config = dict(
    norm='layernorm',
    positions='rope',
    qk_norm=True,
    tie_embeddings=True,
    init_std_up=0.0246,
    init_std_down=0.00482,
    schedule='wsd',
)
MLP neurons of a small language model. Each row is named by its layer, matrix (up: input weights) and neuron, and shows model dimensions 48-303. Each number is 500 + 25 x the weight over its row's rms, rounded and kept within 0 to 999. Numbers have three digits each.
After each neuron's rows, "fires in" lists the words (lower case) most often at its 100 highest values on Wikipedia text that the model never trained on.

L2.up528:520540514539491489509547542494544539510464518529471513559505490513483496498486524496479519493509462452490510518495492461527524530502471486550551497495465513495505500502479520520480501474542534516458468518476500491484541518493485480511451505514508492471510515464563461524511463472485533505480520517498509501500465479501460522568511504496491533482495474485510521529510526514492511496474534484503496546469491488480477486509525527474480478480496465480464436473506517476524493529525503531502477510484499492480482495451558470483481507507492519471485493517517509510483548499538485526491478472472508559505493480491462471486487462516526508531494490538474543479458504494497480488487491516485541498444471485524536500569504495479527464496495500467480486500492516484508479518527485
fires in: "they", "s", "of", "club", "band", "team"

L5.up725:484514491530472526476490491480536518506534521519481525519516518506513509492510479496575496485507499481483487477537480454530519503505533515547502501521496535484481532511504532466539505504518475507517523445522527519543499470506481466464507497530503522485466488518485498494464503596516531490497498521504502524543476486506498493487497510498499483542529509508481455513494446499506493519448481485491530507498480485501468455506514476521495483512491478461508489499536491539484480552503504515504478507519540538495519503505513454466514524511516490499488517522473469531507541494582514494498503550507513523494481451512511485504496507529521553522455501495532453467530505477517469487502491487481463541504552484485483479480497466496446478513492513487493530530480520503441495484443491
fires in: "on", "to", "with", "for", "features"

L3.up192:471519489502502458523506531484501457498462553501493495540477499497495525499513499515498508505553457467504518486500475531500459529516527515508491485450542501501494494500466509514506522512498523493488501467509463482486511509499537506529496483484487510502473485485530509510550496520534503493509495531501501564491524493522511498497549483470492481563501500508482470510524498477486493456514503478508523474517509477469525498531486501536531479483502510505521480504540514530501483455511508524495499521482498447481500482484504462511485554510505521506498500511500506507494503467503512472466456511492533523504505512512512485474519531482508457487525489487485478529542482419508497461480460557469520485536478517461491499548477524511467461497469488483536469527514524539479489477505517
fires in: "in", "of", "to", "entered", "into", "from"

L5.up1173:529503489546541505473451516500540460457481450474458524482475536482514508483528486523533486494501437489503507508486525500537479492521500547472475525501529496453521505514478517506537488478496485561501451485490506541531506475473540501523517515522500518545488513476535449492498500486545518512505476505513480484465500527517526499504527457509532515478456515513490522472511499507538495525500484512509485516461484525556493503487521503484519477474504539536516515496496533480505521476501559476545490537504523489471468489482512469486511526495528530503526480477498464496484501494483467516458526550483490469440473480480478514514532453544473500511465509517463523545501545516482498506502529481536488481489510531533445518507495526499520522488492498481495507473487480493522459481491516
fires in: "is", "was", "being", "8", "and"

L9.up1363:458450500511531511484500479525522480519498503521480487453531466526500510533505496519545476496552512530471519488528496478479450444507480514464492485522464479510542468477493523481494531459464505539522537516502518516473505465511530522543510486477480501501487529506520493528496475478447485497504499490478493485525505457506494485482496477472493476497437502476476483542484453526504553547494474475484486491473485508501500494511449556494498493512493476492478477447474504505538490502452459535516476454517537525526532516473512516480483531518515496474527513503526470500455513456504511499517460531500513466503516521484478483495513488496446514520505474498477468516490528503463458517502473517430532467544515461515499511512517505492513491557506496488541495539508510538506457503523474
fires in: "the", "del", "s", "my", "his"

L2.up570:482492516520452531481566487493496578543466535522496492457464520550468496472508503448535496476479450516494553512491514495509483514540560496511497514507470489530533466564500477498555492464514469506476492492510538485544482503512453502466488503495475499497515496490496521504520521484488547515484483503514550488490478486503503463517526472447471484513502487547521498538484501413472547514489500447510513491506510513493476497492509550504488492493545509504473511489471500497486495500482496485482482493497449516508497516456485501470506496477518508459505461516515503491526503463534506509499481480551492543500541463501531491517536468487541486503470527507494492495505480447506441495491464487479471473504470429478496510506526483511494488503527426476501509492461468466488486519530516
fires in: "by", "as", "and", "to", "well", "the"

L3.up1362:563470479466543549435544505484499502491487470517463518514528520567499490512505505548491499503524547482505496524487482505472531499510477533484497509539516561485442522526523496446492484475501508477470519501501471502524496512511504482483511484515510505533493553531556490494492542519470504494517471509485503467542505441498499485489500522497460508497468454479476520528466493515529527457488530491529437530527478467480438503486478476565530498504486541493499510520497488511505518541493460498530485467471594498515482500468512509503434512495502539475528502479475492456499506519471515477488485489498496479508505495472509488505520519490511536502499538550509487491498492520524461488463464509499452460562550523502488510508489498534449493447497476471463495475491503463505510517515488
fires in: "which", "who", "that"

L9.up48:522493465471503527466505476541532559497490500470488490487473468452524520484451451532520520489502510484474541509467460496547499472510492481506507500426512522492477458492465477473518461506489504496503520513443493507486504464489514503542504481511501478478514504519499513553488492464496523507460503483554496501454560512517513506478524495565572572532486528520517544476522472475528492510511534546482549495489528516509503511502507528524468489508507499492537464497482520456478511501498496518499521523506529487478510458526516481490489519460500495528512441479468498462492502481504482486526488511496536494480468471543521526525498500510499510492459512503543467548495527555537464515458470481509496473502508483485475453507536501509524476458521496512491495474481487474498496501498516
fires in: "was", "went", "first", "originally"

L2.up1103:516511480496534480473438522495451524535508445466508537472503497508516523562506504532523543513478492496489554507502493500474512501535448501501523506504501490509495492510489447490495533463514485552487529500501496470523491529498554536479478477476485481520507507489512483473539496493476499492492511485499529508521548466499487481519489482506512536470526492508497517443479488491518490574518517507521490496501481493512498512480519502459457508509463463526467489493502463484493533481513485480499504530482524481529519497502493496500514488529518467505469535482504516533444464517469524507509483473474490564528547492529535535541533506532530465488484518490483461463504488465520482489508475475487474461492519494464497489480531477504531522488523492503478506532539526493519480504546489
fires in: "of", "to", "was", "is", "part", "are"

L5.up291:535534510520495517484485498538497477538495497536483513474487469472472504488526496493552524458478492516448518442541498520525508472493507504526524482550495500522470507509529472507467472484540513455496477517510527501500501512530495544526515518515534498491485459480481497508507502502509471503470524565508514500497506487457498475449496516531448500454523483532527554488486532494564510501511512478511495477490521543500453505508523489545504497501487482495542476501499524493518494518503520546502481528467496512563524519481507475484493474500471517538514498467510521533496478518525504519499466520501474456470479503491523485470499541487510534549492529510503502513528508486504499506496518521516491437471523469482527467551494512491562449506509485474566479491469500538514475514523496
fires in: "has", "have", "all"

L5.up763:549523498476517510476502538487528479469485439509511516502482515435490500494456484495464473529516528525541536449517512507497484459461472519534495512473513540490530478501477521430513523478497514528519498482493482496477501493526536486510517489466498522467502488479489500524494503499542496497519497486539529560513532508514489537476519584525462530516510483510516489535509516504488476519494468510502488464479478487501510513503487494453529521509495485525508489521555500512496516491520523512478437479489470453496517505479460505488460466518495522471519504507485536480490474514531484508493486513507497481479496456492515477494497508574541531504499479508460496525514505519476532443488513470470469534494506497504491545482523531462494506447466491535492523504509494477533455521528530
fires in: "this", "that", "one", "of", "which"

L3.up545:509513484518515543528497540491481513489509477479501527539535494516550511520494505527500487501512472501499496482468500511541534468500507517503534451477537467485503475475488464496483518501520498510457463457459501500498488531539534505499459462489543499481526518515500534539533500484500455534514464496501474483435436487518535525474494477486500511514532493500509525507519510490464538508485458472489522490496509504475485496475531540495525484483443482456513545502497500497485504481523543527519505526517511509490502471555511490536478513490516485435503503518452477504515510507551483494456496504493492533436480533514480494479498460513497500508542492498500466470500516511470502528496499534490449469453492493488515483528488457530520486487505499493499533530450528502552471527499479
fires in: "to", "over", "up", "from", "after", "later"

L2.up23:472481475510488478514479475516546492507526518504513533501561509481511517498450479504510497552449542491551496495524515504534523550474486494546524505523474505541478482493507509469502458487516478533508520476476531459451512493508501497485485553500505462463493543498459523504477511473498488508468464519464503468462489477495500490487507466509500494503507524487479500469506496515512487474510477524464514520472471497482503496491470485511517503472497518431488520501522467462497521520494515490495482526454475507481507504503504504486507433489477534485519496492477461447519532494521504488448518523471523466475517451507466461485472503548530519561503475560491486547470479497501511512542508479448504520511512489506470486452492517510516486496461498510476538526439534503508495537509532
fires in: "it", "he", "she", "they", "that", "groningen"

L2.up1175:503520508453489491495489518499516488504533489498484516497497476482466562505498494493552480516472481477520485488535483515484492470503494476480466524496448510527505519520479510452476487498482541496509505507473513478487463482507480490533497528498486559522498509497480466507526550499457483548516500517485522485530516507486508491500520517459506497508456479542524579535489536516534503493548459527519520487464532498516505516478512514459495502508448506529509532513449497492485473509520524531449522477467526477524511481505502533489526500479473526500535534482435527481484493480510458506536483490514500514536494489448463476496490449519461521495522510486508457523534486536524516524462480520458485586534485492511482510511514512475471508477522476505509547490485498484522510510474456
fires in: "final", "julius", "first", "that", "next", "of"

L3.up1030:479487500543488472456508519576492480455494495488514499463483443474497525428500499522527450465505463506502465503472531512518495493510499480497530499507526481492459508476535515524506442492466485506508539514441505488493481515520506505535464496494462484508520524472485499542492534509516515481525487485535510471556492502466539514515548514487503530483535482484506496487512518481548518503504482472529489466542472478499498505500517459481511514501469494542496492480469509523514519491539479498459488449505508517489487472514523504519482533479440492487504496508492518525519528479549492512493466497538472496532492530499505466501514494523496521490540484509503527505498523468496489516510527529527472495512510480470491519507478506512524482527537534531530503519483534495437490492461482
fires in: "a", "his", "an", "its", "w", "went"

L5.up1109:533553488529465486509467512519522482551524520494493494504532462511451501531501516522494522501528493520502513508477530498483498499486505490461493518514497537477494473504493515464487557485468503503450540473500540528508479481454528501482495522507497539489469537528495507491497471490538521551521499466489512522498497514494500486464488478522524476556493509511491503482498523534503513508469488513488500466575490473485517510467528497539480483449512483516530497474531463478515488514500522540471475493480537517508514501508506470452505541493519543503483506460512459473508543507512477498499462497486511475493475478473521532493530551461499490512512471513524472462541496488530493466490473494485535518508544469469463507498550469478519454450515477509526490468490510509463523481484494
fires in: "to", "in", "with", "of", "under"

L5.up305:476475498516514491507475491539469529539511466515424509514491508490490510484495543497515501506505505505494517478505473504506506500484506526500503543504503488509509517493505507498506573488497472515496562525490506523521493574487464516517476504533507477523527467502495513539495460481474484509526482503535542463509496449506536515521482513497486538455461471532523516519477526521528553521558481475428489467498509526468513485527531528526533492498494498538518506503517504501504512488507458517457477497496560489487509504476499479519512510545507506499488522495543484522503519498477527495570459516505522497501498521530466518534503483483465504469484530521489507523483542519523511485498474490483513482515509453541494466512474487516492513518472489520537522502554481467485490453439536
fires in: "the", "under", "of", "with", "s"

L2.up328:496473525522507445536508526550497497544477495520513514536488546516518438544506575495539524521461509476548500499560495508513502507511483506496545526475492519481509508474473489504460543480472520522464478508506492530471526487472495505499516472481465479474527498472493458482502510475529535492500498519538506492461518508492476488537489492508472524506516526509526509500459489494485490500531489457516487487448497512488487489489455517446521489464517430518502497499507522505513486514504550514516491433493489516477521458537529492532507468516510511527513493491517489491508514502472475489478502473493477516541478514502492460522494486538502530513500516465472454487493469516498506503529495499481503524511495481497495475508505505482506451525491472484499502522510523510547468518508508
fires in: "of", "and"

L2.up92:529513505509489504518537537488499480538531500498498511476510492531513512491507505481486506465498497466497475480509490516509491522552478514484491473478494546522507436515488469526534523447511532465440517442551519488487505504474492520496483493519495483502462468510519487511498495519509506559508534495500535470472490476553536466513563490476481489529497505487492487496496506528489470525494520481540485541510500475504475516519473481494569465478463509532541484501466536518520496506546529519493536483501457501475518485500510566507467451520510483471514498509487507479547460480503485533487529530493498538476502544522486486490492528525496548498517521511470496505475478512512561516495498515497485523497522488513520476498497508500508493488480507480500529539528491480512487512495482
fires in: "of", "is", "are", "was"

L2.up612:510522502509488506479524487516507446543472553467453508462524544476498493513479511505516525483545479501516505500534536503490521478513500497498470518488499554471502481457524564489501469487480490517567481436496495476490494489491517470500520487525513466470490485467534535497504500495479495501525500469534499512510470538525468509501477478520505511497517530464454480476538515509530504490513515476471472569526517499471482488466520499507507455506484472534513509510534478519511497474484471468469499498488533502479481488468514486477490515501478487553488515489512477507538490439533466514488488517531478498478477446489442491498533516497503482471486519528515457482493462505511447527541525507525440483512488515514492476484499499484495476476492528477555517501519505454505523511487512
fires in: "of", "to", "directed"

L3.up670:479501459527460517502489554511523534484470456480515475531459523488490504526488445502551495507478518531456536489497505455495482474525510496491495532482473533482470499513468525505483531504489511484476501476517538498502523502496528487488481519550484458488467527510483489512496487536500484517479487486523533498501521476481503479506476505482518484511476494478496521474523480542499471559513470519458462468510464515488540464528532496472445554494507514533504498518506513501517504516487530444522504516479523498521562510470495486436504480539518512552478472559469494460516444512528489504456529473409457504533502515478501493492448470474525455504495476501539502463484504501482525511553486480529562526459538497483481511495505513478519518478530497479487453518495512478518503487518509
fires in: "to", "of", "with", "despite"

L2.up739:526441485487499480519494498493526489494537512484479497528514493518476490494438536490465480473530432476490486501528499466514572479518485486475488523494488505494553475486513427534512513454494479501475540473526499445534506487517510504472518524474489527520527499506518497472466451520521490530519499517521559485436516547511500558524496491540530513531521463488514536525496481516496466527492496517482484493476496483466518493512491514464481517452487535537487542541528512481522478532518506521524471498486487479485527472485445483495499488485463481493512522508503525529484536489450486480513451481451526472496478484539463481539530508511502486470498499520511498489498493463492468493482558503477529478522466526495469496490504463503477471490513480513505475497521494464494518480501465
fires in: "and", "in", "for", "by", "of"

L3.up1055:516470495507539508502520489494504497530504503501541520520469491461500471487523486476497483486506534499527557517498475495532468492503472512449544534487498514461474462507478497503487524472515512500499506496513507482501476472501506560491513531516492478463530528521476521516444506509483530499523462514471506536464417489499501485485467512482481517510461516493457498522507507544506490534459534465517496535506453458493523497467500500551521500504481527506546535488478481489522520485501523533522520523533511511508487528504484531536488499549508509514505482528499445529538515455499496493450536494506496441492547507536502431502493495533537505557508514466516499508474475546507512470446535499531450482525484518518515516508482542542548499522493453522460514477486475488529530504480492
fires in: "to", "and", "which", "who", "that", "but"

L5.up619:476497511500492480525514490476482523516481477494496513482501537498501468490477470520504443479487488551481497450502503511499468509493524478496494510484493476499508520492536511484493457507511478496502530536482550520481476496491516485487518486515475519504505502484545488505488496517498563478500496469515506502521471474491469489451537540465484505515552470499501518521490487468470485516490443514519487485492505466550452464492508515510518493480528513459445499440506460505476535510511533496463476504537508536489506527480500491511498526490482511440516467518440458550481498507501549503509485464466521486491484527509510507532463486473463499515512534543536477508497534480552474440503496492490489518514498485499499498501496458503506498521515474481494534526459545492510536476514479
fires in: "for", "by", "in", "over", "at", "of"

L2.up764:475499460498512529480492445537508472535494529499484501509494524517521552490481451500537531488529519518482526467473507518478465536532509530512520491541528569531499533498467555489462510489511493485469509515515439504492517533453505540467500466547541519491522546563478463531513492519528500508532488556513489488532500509501491500487497473490498536505480533516476472481488510512593527488542526503496539505515458538477512484525467510494535500483463508491533524526503496528510484461534498509525485531494521530544533541458470517454488491489489471478490464547530458497523478513480464506483520484500494455530506455498507492467529503551524537522458521493490479513521466507507465461507493493484494495536517487456482488524493510468533514473514472511463492457494509499516483542512500
fires in: "which", "it", "and", "that"

L3.up1489:533508477568480541509496482464496546528510534471500532531486535508512533473461484525531524475467469486479503456485514541523491507514510471542497474489499478500484488552476472426507483506542494526526489500479488491532474477517482516479525487515497516521506489465516515540464505468514488490503484496496500498461494533499492513489493506451547487532506470513523495519476492450512499512482440495449471503519517494500521525504514481473488501506545475494497517493439505505503480495496505457480538501508487482529510439472489462509459528503531485520462471480481486519525510506529503539505505494536524516501498551512514510517503491527506495565535540486528513492490498508481514508530541503506498553530500512507480494475557490504531522540482518482455489544496480478490460527495512
fires in: "on", "well", "by", "and", "for", "in"

L2.up639:520509478494496490488526507450504497530507520449474498532529502526508500504480470500504425481530542482527509532498466443437502488538502477488533486509495510493457508503511496466468513477496531489474512485532499496505475532519468524427534513500506541503449459489474500437503501497474479525521506492504524501518490520545492508477435502543449487518508476450513494520494478491555504469481519483511519478490501478494482518544489526517509472518467478511530497521540511562527493529499513519562474568487496545492493533505512524481525482496496499504485479487546484478545494517478528521504504523462484454570477530514499485469498528514488506481429528488535511521511487515519461471487529511497469488540519489483488504486503490491497539490495464545479541504494468476515508513486496
fires in: "but", "which", "with", "and", "as", "they"

L5.up891:494520509515505504508504515510477457475501517463489484516511502492508508518483466516511505521495494513497509501519494514520507477497518502535485517493472512450445475481511534502506497517507463489473517498486465488506460530454516495523507452479487483475502491488487480513535510549510518521506502461539520497499523475552502520486531515481489504492531479508493525513488502480523505512473471489511508484461551533504524502491456542531514463507477551496500485556506489540488533527489518497497504520464491486480518512489526515485513518512486549495484493527479499525480502548541501502458498448525482439509536453514462538509529498458522530501506494472495492545490506521503498465495422515482475450483520511480497476445507490447472468505481488502519510483495499475493505501530516
fires in: "as", "along", "rather", "instead", "now"

L3.up316:506504549502506516507458474511511488508514562494502532538505476497516436478493477522526455502477490536498471533505527512517490461481503499549502501494486499510471486432550516488489513531499457502481511499505530505504512520492510490470493491491544504523506515505446518484469533527560518480481482503516482478469503505515491485534534485536511473522478497495494506481542453501471531516475457474455510495499504508495468482566497504531528468506485471489493460507505437459488502484497461505543500510491517536495507563483514476468504488488499490533531488513549480547466532541545483521480495509535444472491531469532475502487499517514516481546495512493482475513489479500489485493535511445487502501527477539508487487496538504501485496517510501485489518498544515519518515513489510
fires in: "as", "with", "rather", "so"

L2.up1150:543483495498493476471486506523484559493513528470500503477513472486472514539492493485547490474513485521476534504543504483487505494519473540529502516504486541509499474489437495475457472495521470512483556510500473459483431498488552518459438496507546498505494531538534473482516515509498493526471503462509477507464506492519505468488491528466491540512488483471516488505520553483476459539469529519522519535518475502524493506535499477494513456487456516471509501519483513518484512467496511532517546536539469496479539489506543472490510455506518521476505509506485489488521513484468456477465477522519500511560557495519505457462475467591512542572467495543518512514477486472522505503492494557456522498531512516500472484483494447511521504508498513486501526483486542504515536478534520
fires in: "it", "to", "both", "which", "but", "that"

L2.up1197:544490492484543476492510502492484462465519459535499502469503471502536481518490532462495526500492467531477505487546519495500532420491473481457497476523486477471584497518483518516520446493475467500508503480500464497499502509500504516519489478524527519502496536504479510492520493503483507524506506463533527515487502513528506494534507453492508495552511526520476533476517512470539484515494478498519510474465509501484515483524501481460500519519492474518481545492516504477504504507496525491522502509513459480507485441455490523534476524460488499491480523525520480548533459486464509471488498481462456543504529537533488486494509535496483493493479491531496447502506503531521499521546492510438510513483528489469459556496520505474520496498517505539498513501449483506499453530532442
fires in: "for", "of", "to", "s", "until"

L9.up1535:492520536528525541478524513539553483483489475528503515469546521513455491517497487525519545486476529545491534515527462483506479506554496496524500508513530534519542492502511490443488514510496499473501533496506499449458477503502506505542523530460502497524502492551504529506494459492478482481476517499528490473504496483506516504487498539494488528504460486492502506527481498478491539541514499494481489490536471541515497521497550517471503492487474476569515482473535499486541503509486500505504488476451513513471536477450506534494479511473498516489506472505509503505512534510485487474521505509491516449466482507513523439487545512480527461503493490486486449509469482479487542509472492496492454497492498476495521488469472489548488515546506458471448481524510605546473518484525511
fires in: "the", "new", "my", "united", "top"

L2.up449:492508466512522480480524530506504491473422495502497477519494468530451509540465489488500474529533519498520492525513471430515507445495534515424532491525487515517507492466493532470500572460484470527508496525443548480488560476473501520514505430533508572521517491496481486497493542492547510519511506494506504512486503482509541502520519485498507517480482508507490524549497509545508476507520484496502494493505490488511500496513517503484522496527514521502469528508505481528492552515536511523519483498495511456456497537556485480446481463527503536473485480500531532505485539516482468483503483481490484462526493502526438497468489475494466504525480481458501456512472495517520452484507507509461513496497523502496479501500489452507504468491488552462512476534490500501513521476525521
fires in: "in", "along", "on", "as", "to"

L2.up252:565487477480512463476493490486469508533487548495504539506519506487494537539484470499481508551486506490506495481525478518505529482516550502472513540481500521503448532531474552494492525486495490507494517509523490479509514492477518498485501486479480507493541479503442480501520480489498493459502515516477480479522489453512493463510506540478480514495471505524486504458509547537472510488490488524541488497490491512509494503443506505478544487494505515479506472514488476515493516509469519488509490453481532521460480499514530513516480448505514519481514482479481505487459552509522527478503505524525533529543469478483521459484510528518490491490496489495487501535495474490543454499452494526509537471516516478524550506578482470543494496455486510515495490536502490469515464500500500
fires in: "which", "who", "of", "both"

L5.up1488:471517500470535506505506513527477482482528504537525562493488480481494483492494479530484518485509486516483455507520526503492487496469542528439493503462526506459525456494519494465513509491508516491539516496471489488493525513476526491472458458538476477511496474488479528522467532550490550469495494524506492519527444461540467514498487473475557502498529507529477532480496453488524515490496493471530490482503506482523521473478490555489486493475556467499470463521523467498497497517471500515521488507513475479488502505463547475530491504521569480469510519489508479522517450514504569513516500501525504520481476495463464491545472492488478466486477550498527482514542477495545472478505502469457473509504503459458521564566497512491480509511520527464524502493516484485498481546559486
fires in: "only", "from", "by", "is", "for", "was"

L2.up668:505505485522513500525472529473505472551501479532482538538475507502511469496501441504517517485481499513531481449483499523473484492459513528500490463561513463479466486474436499509516553481503537563494521492469507499483512518504481500468527493500498494474498510464501545492501486518537528511542492456516513502496491510523464527515493500502479480577497461545532517508541499508512501517521493511483488525483483493519517470514472503505523523534503480498445493478518517547473505499499532499449517522515479491478523523505431497525518509503508502487529485492498486523489505473461515523518509501492486494505524509466475477513507495485561518547514544485533496484536474497476536484471448470521492516487507472461501518533485476499493538481475519482481489504529486498502580507509472
fires in: "by", "began", "through", "for", "is"

L2.up557:523492520499475478461522512499534510576533490482497532481556471522548488484486527460508493478514494488491503510562515519514494511486541522505485479507515455554482486483496487510516497479509487489513495499435516459492507524459466536496534484519545461505495474530493487504533489535506497433538504467485527466509512495504492493508491517501452497514485517530511510502476502487471499499525510451532502522532521517509488498489506531493459487497477478473480505464499498508475482509491512537530483483487487470467447456482481511503471458485472531452531537517521523488545483536473494530500479533522513459488514453511496478522520501516468545499485526508518509497463472533511511468496511461489471463491506488505537460526461508493518470491501498494486528487521525492462487497492538
fires in: "of", "he", "she", "few", "extensive"

L5.up352:553453508512537554518462522513495458507484512531482488502531505508506502469450484489525534460536501480491501525549501474485452459498483504512525522511487460464467515540508454457514514519506464489507468519544492494456498503520515499524469494518519537509514526513506528474513451499480510506542498481510522470483540471482515500496559464515487534510480478505558556501498511465489517507522486467542470488507446496474480468492533490471475511521503503506535537504487485487559499467473478457513518477518509493490513477504533526472467502548480476468506513475514527489515465528483505485524491516513493489532519507515519477480461503517521511522521547489465502494549480463464476504492485525503481461541495492492508505456480515504468514501484456494477566475498497524492475499456533
fires in: "the", "and", "his", "with", "had", "who"

L9.up488:496491445507481512483522534510502507479536519513500498494484470517521465484487483471471529459484482478521505473493487512533503512511491486515475498499499487480537517530503503456462517483519488482507479465505523459487524516436502502470495528530482517499498465449485512512510499489540535495518464466510525490495505504539525488479503451473454522458480498502487477520493511512452488477509480534472470493445500496493469523486457489513521484501477450473489484532469481465507488529518533473476479525487508472479497468468514522490499472482470552515461479484503530499503506433475509499507448507494518512488538507526495457482485496466539510504501456480488515527477510496434495495512510485466475490523475482486503511486529449486512478518506491501474513541483520484497481474491516
fires in: "he", "she", "they"

L2.up1525:493476523513530500474489532466500486516453524514490510508485521461474598529506489508478501478471459490479482491522508489541468499457506491499503519481484492502497518525478539541525495519501500482530497501454537499477468522496532481480488529478486517515476518473516504484499493515501479467496486549547504498514468487511457524472503441475464509494467483483528506508477482507513521521510488519475511512516477457506454505495523468471487527508521497545548480484477470489508453526510530508525473511479486501453457530455512496514503457518531523478544498501551493499510467480508477519481512458532475499496470461514545492469453499563506516494502524468495494502499524476473469501499550501549489537497496538509530520524476517493495542447506492512475474482493473483488518531539481
fires in: "and", "is", "a", "an", "was"

L5.up372:500475463509448528477483512501472482483523496514499515514464477474527511495498479487494522491469487489530539519513474496506515536548529489503489507502514482490517474472495494463516480475502496527511514538479510479536474476511489478485471459504523457529506511572510526506454533525505488525547478483490530480497511534530509475497518500482534527531516500498492509497504517494491496519487466498467489469445488478494499477475537512520504570517511511467495469464510493515496473531546508454541500545515503529535539482549496495481513555471513446488508506456509476529502506530507513483504479504441555490516501512518565532515507505497522518512501485507513482506488524499501502513540467526532515488462520468506523471463527491518489512460470515489533511489488485486507500536492487
fires in: "for", "to", "from", "in", "at", "during"

L3.up743:506493497484476470473519515480498516469522501476518533514465489461501531525520522492499504498474469507472521477507454510538506471503496505484473520535505493495431472495492472484491500477511473517521507534463527502506487495449468482467509517501499474502509472485527505445537557512476538497520513514452545472497486497452548445541520492449497482482502536488492518525521537480508528515496500477511478473504446496526492500461506507464502511486440517496471505450517482474533522518467518505461472484481466517488474486483528448493459508518462483478539533511477462475469488492468486478490504520470494519484518470520511492476488452515530514492508468489539486509481513493515534458488525549494485480528476478494534497504531469500504481495507458526479520505503495505464505523547516
fires in: "a", "of", "s", "the", "his", "following"

L3.up705:485520453490491495457516495517531534487492557516499484471485499534567459527517477497540495494496506496515509528515471516488461489524512453469524513500509516502517496486507495487474523540508501495505490512434487515505466478447508501531499510487490511507520490519500463517461504532434494471473495514482461534503541481468513474516502484556476549499514510465532495486484464479481504524516480497503542499486506536498478528510481508522499523470515464487475530451504474528536496480496495504512490542459455514503505480465490504507530486451522495501507520511501485497521515493477488494490483492471488497529466508464494513491497479517531532497469481527498542469525482470497470519500500496520508547497455503530518509478471495467512490539460495520503496467529547529494492526504532
fires in: "his", "and", "her", "whose", "their", "its"

L3.up368:479504511501503517508479519494518498493517521531539507494501513468477535459465564517510502498530525524514476467513515503460541512505529507511480512490511480477535484490498493513479448462518499524523523504507489503493528518464505440531483483494532522492510465493523540502474528504484523550520501478488478497514477539530501517468469478502497492543511529518511544471491516465518503511462460481539554516504494537481495514518486529546534495498508513480528506561507492536521488500462507478486509502517486530516480489503459441491501553514458520499490494462467473486489518490509444471507508500499550512504501459507492490478492473512480523476548480534539536470513447468522470489477487474486523485517574455505490491516468522502507524456499522453517454456484501494490472511466532
fires in: "in", "of", "for", "is", "was"

L3.up992:521497502538500513549453482483503497478516490470494553565479495538493497512483483483500489480475466480508525464486529512501514506541541516526526515442522480476514471512501466514515503490507451514530520488444542477553502531496471534487488493503521533514504457498500507515492478486522513488508475532477476447489463497501485518533507489440506497495495497525512483551483489541482518526497471478459521503501473489468492509453495513524508519532502487495513471481510484516506492548487507479509530490480477507500449496486541513511502534478502504492504503498452473481508515491521501488556492510501528500526471537560494475492530470496503463533544490502473468486485507448501536457481516470519464530486454483476545513509544460517497478508464425495470508521479515494492448504488502
fires in: "the", "who", "in", "after", "by", "of"

L2.up24:555484491489471527471526527472520476487485503516498484483490474492462473450477444469489471500504491506504523532526490534548494469476488513509512480522508524462494492539476515458484504478522470518488511500526500473516531497504520461491520544531499490470498499500506516512538514481513528470492484496472563472474529522531511468496469481566495498492491484430511496536568511449528534475513516516559501520466487527495492520514534486468510522508537526508479508484521509497497501470531519560499505458483479497465592451516509537538503490485510494526515521443507497470499501503537491471484463482487505479543548505490517483506509494493490504512546525540523500530556526498533515489481507467488454533511501519522500488506503475496504515502496536508477502494535473507526511517477466
fires in: "that", "first", "back", "over", "to", "what"

L5.up962:509504505516535508477472476478530473509483466486502520509515471530505491491565491529548519473468486462476530515514473495437472493532522458507511492472506517504550505466495540491519502490495459469499499478469493510495470512476505475514506516512479494549462492457526504480444529526471543491476508563555457501491457563506465476440533482489461484494477477504519498503499492486475497540512531505507559521521560473515505500478540492505483468525496533497531472475474467516528518518494505512483539515512444525504464502506497504509507502492471467522459487488517505522498459540472518513533490514488487517465491551525486504475500511477512500496506482502508468469537517515451524518531535493515477490497507536526469494502511492489484527504471444509518499495467495490504461513489460
fires in: "was", "have", "is", "will", "has"